MLP neurons of a small language model. Each row is named by its layer, matrix (gate and up: input weights) and neuron, and shows model dimensions 96-191. Each number is 128 + 32 x the weight over its row's rms, rounded and kept within 0 to 255. Numbers have three digits each. A neuron's up and down rows have the sign that makes its largest values positive.
Before each neuron's rows, "fires on" lists the tokens most often at its 100 highest values on Wikipedia text that the model never trained on.

fires on: "N", " /", "n", "l", "inn", "por"
L4.gate621:129109029130168106136125143121150103135134128119072153098159140135143104067140095050152155138129113112202080187152092166090156093074099141131151105130126155135178111114085143138077150120114132142108145198210132110115109077182107104105081173149125178110135156090160109163119119135129139118
L4.up621:118103099172122123105081196155111181138135130145133132137166134107172173104086045128184156121096149122129119151143199156146066158130090164131092127100129194130188161163128114090099147156078140218112172109100140100114102097128087153099114134156099105147106112125125106139177114160076124100

fires on: "w", "i", "p", "ic"
L4.gate242:160113114146143064196175153186065152160142125103152167139063175078175140145133201085162141126125172147185132116118098148106094114122140141083117123131157131201137139154095132190059130120136145150121156120139086051110121189169143183110108162144165152171084170109121089159183097163110133089
L4.up242:138158098203138128098185091148126167117148137137175135149164068166106104132124075122176181102137167138129125165117071157069111234148132149104106139165146137152149141125145097131109107132088171126104096165168083206129120090124062149104132119143066138137110089117158039111178148090134137133

fires on: " cont", "ar", "ary", "p"
L4.gate27:132167187068100147116173073122142117187097125097097192098194142114117134091094104147146142124112130143177123115063152120109123170091126137129152183114175190133154159122193115129218122150131140119087120133192148100128142080100162090107106114157107096097116150104102156156075147113110116144
L4.up27:136073140040158165123190161080105113168105103107105140090082111149071084167148138122127158109148119112194165194095167137147123139106160161147178172099133115155109106154182109144101152111142174124160160172089159180126141145131086107103084082052228087083144117144129112128136147101134168135

fires on: " |", " of", "ul", " ret", "em"
L4.gate152:140104167131042155087141102111130139130114167079156135128120134134103148122145138121071095197096171128156144112126170145146152105109144157153148187127152150116151106146084108130114198150162122089126169129152125084112129144148143141107080165153119070129109089170137181137153152106191082152
L4.up152:086121098157150105142129092127152165122085125099198144139144160185153111150125115155115123120062104068092102105116049130093141129077138090098105143174148147088092109192081146138182052135109120161192139114144182096141116094112128119145123112135106169126194093107123150151189126122120113128

fires on: " in", "-", " up", " c", ",", " the"
L4.gate385:097148084133071164062167105106147072123154132118150102154137124122071147080147110142106132157097137160133128172183075128158082114143120130078140198103138098143069140149160139099115116155125159135109172119132154119128124071127166137178152173149115165116083137088039147109115095136083076099
L4.up385:124087127142144194129123121129094098140188173102132070171082173103100144140139166124121125126089170147120047116170122111165146157187203086160155118169094142109115130127096106158132029095097054179139091144149206125117096062111171133094147097122096126105143111153095155143078123102124097187

fires on: " out", " back", " along", "it", " ass"
L4.gate560:169113151111098077145115152121090132131120147144168109085084104113136149120169169154185153139186100098178152092122124164166087137107065142135142121127136121181139115114076125092184139128109137095155127163153080144094149139188136160086169162124058126117123085136151158129154072127079136125
L4.up560:133123180102135098182127106102171113147129119154159132071131051143131121103100122164165158178143085095161070062092140147147099126137110099139145148108101111108127181134094112108121151086105137124117119138105157082195175182167117151075126144084152127111120159154166121112127128118098170088

fires on: " be", "ly", " also", "ell", " not", "ely"
L4.gate738:084104081119122107092118173191094113135157122124173139076162162086141133094129119137152134140106105118164150088170157069111142125188136101109150110154107128092167123117126080159153215132159110193124171136095110181044154113074109149102164154154073136092104178127125116183166154127164134128
L4.up738:193129155116110228129114114119138131154101087174107134101148107094075120122119144067084157135123103124092234147127086123149068159116115116080156097136147115172125087114125160138132103106141101106112092121165134153201193109154146132112098138147092157118104168142153145139090159139131104126

fires on: "ir", "c", "leg", "-", "ip", "ent"
L4.gate617:103118127131146147124114122126101141139151057123158171170150074143105125118099115127152084099140172115154098125158141183099130084156139101076083142120087149108136102053154147139068175101135124090051148135162155070127093163155075127165142149108152103129161170148135104129187094139080147073
L4.up617:150080119129121157182121061094132179107153142111150130149160145097110096083119127113123069134091094127089095089092200056108095106099133121100121146156079167207107142137105141134106139123143155102099139094163148153209107079068101123208157160120146108168144143122127109118124167107195177096

fires on: "\n", "—", " not", "urb", ":"
L4.gate225:144147092195166126114170147112111099120160101135107124159143141115109125143099139091078116134212107163160143044078150074174162124111139136111160173149117139128110097110138105130108135175150145159186145115123201082122125057167131085170132154155116121136178111180147115110152080153127155141
L4.up225:170108162101119167148138139106164121087122130136118150146136120149079103119121119099032071142138136153123176168112091124135172110152131172131129083155081138141197150156124106157137181149144121147081093107107195139092154118170141170157104116081089131134094151104143150164176141171149146134

fires on: " he", "ag", " mag", "p", "th", "iss"
L4.gate219:099094100130130130141162170095081174162195177151124071085160156102111092112125139124160111166172112114079159066138156076109096127088108127199163138118129166154151157159088121086134106117145135125093147124127112166100179116156101198042076120097134166136091079071162090125167119129111083133
L4.up219:164142063136144127141124132149174153192160186104137137147098191146128074144119119141148132163132097134095110149040097128095116095094087132166088181140159123131170169178111046078122188155066078064130127120167117084130149174128085133112174126154079146138092140103148094136140112113159133198

fires on: "ed", "ording", "ing", " hold", " such", "osed"
L4.gate693:120120111112057110162141135138112121113127145152116108151124121135177146128121154121156158143164100064128119145167102131067063084163111055086067200115135187109138140153113157096167147171158120094113148108127161114132148179144108115097131132195154064127123119160116135098118174139138132142
L4.up693:174064110088166152165118152114096129184123130097114117085117185073107120110161148156171157105131082093117148121087147115097142183127066102206135140171119167124123176146143172107120109116130109111100070097125160142130140108141157086125162147104096153153125124097123087129178166148125119147

fires on: "-", " years", " \"", " out"
L4.gate545:187114131133112191149104152084060150134113085134109100110142115108116100078119118149087130171091091126141100115160047182108162128137134143116160137135156173145126066129121167140138131121113194109101105077136155143057146148113169133132145117178096125130104128193096177125133148248158120186
L4.up545:200089087109137136154094141091107186108138119173172094086146104117156081082125168138150136118096114115137127063083129146129134137107110139137036138119110185114110081080137146148129132141144162123126114112170145192137039125079162131163146131129090099115131149134105112093122092166101119116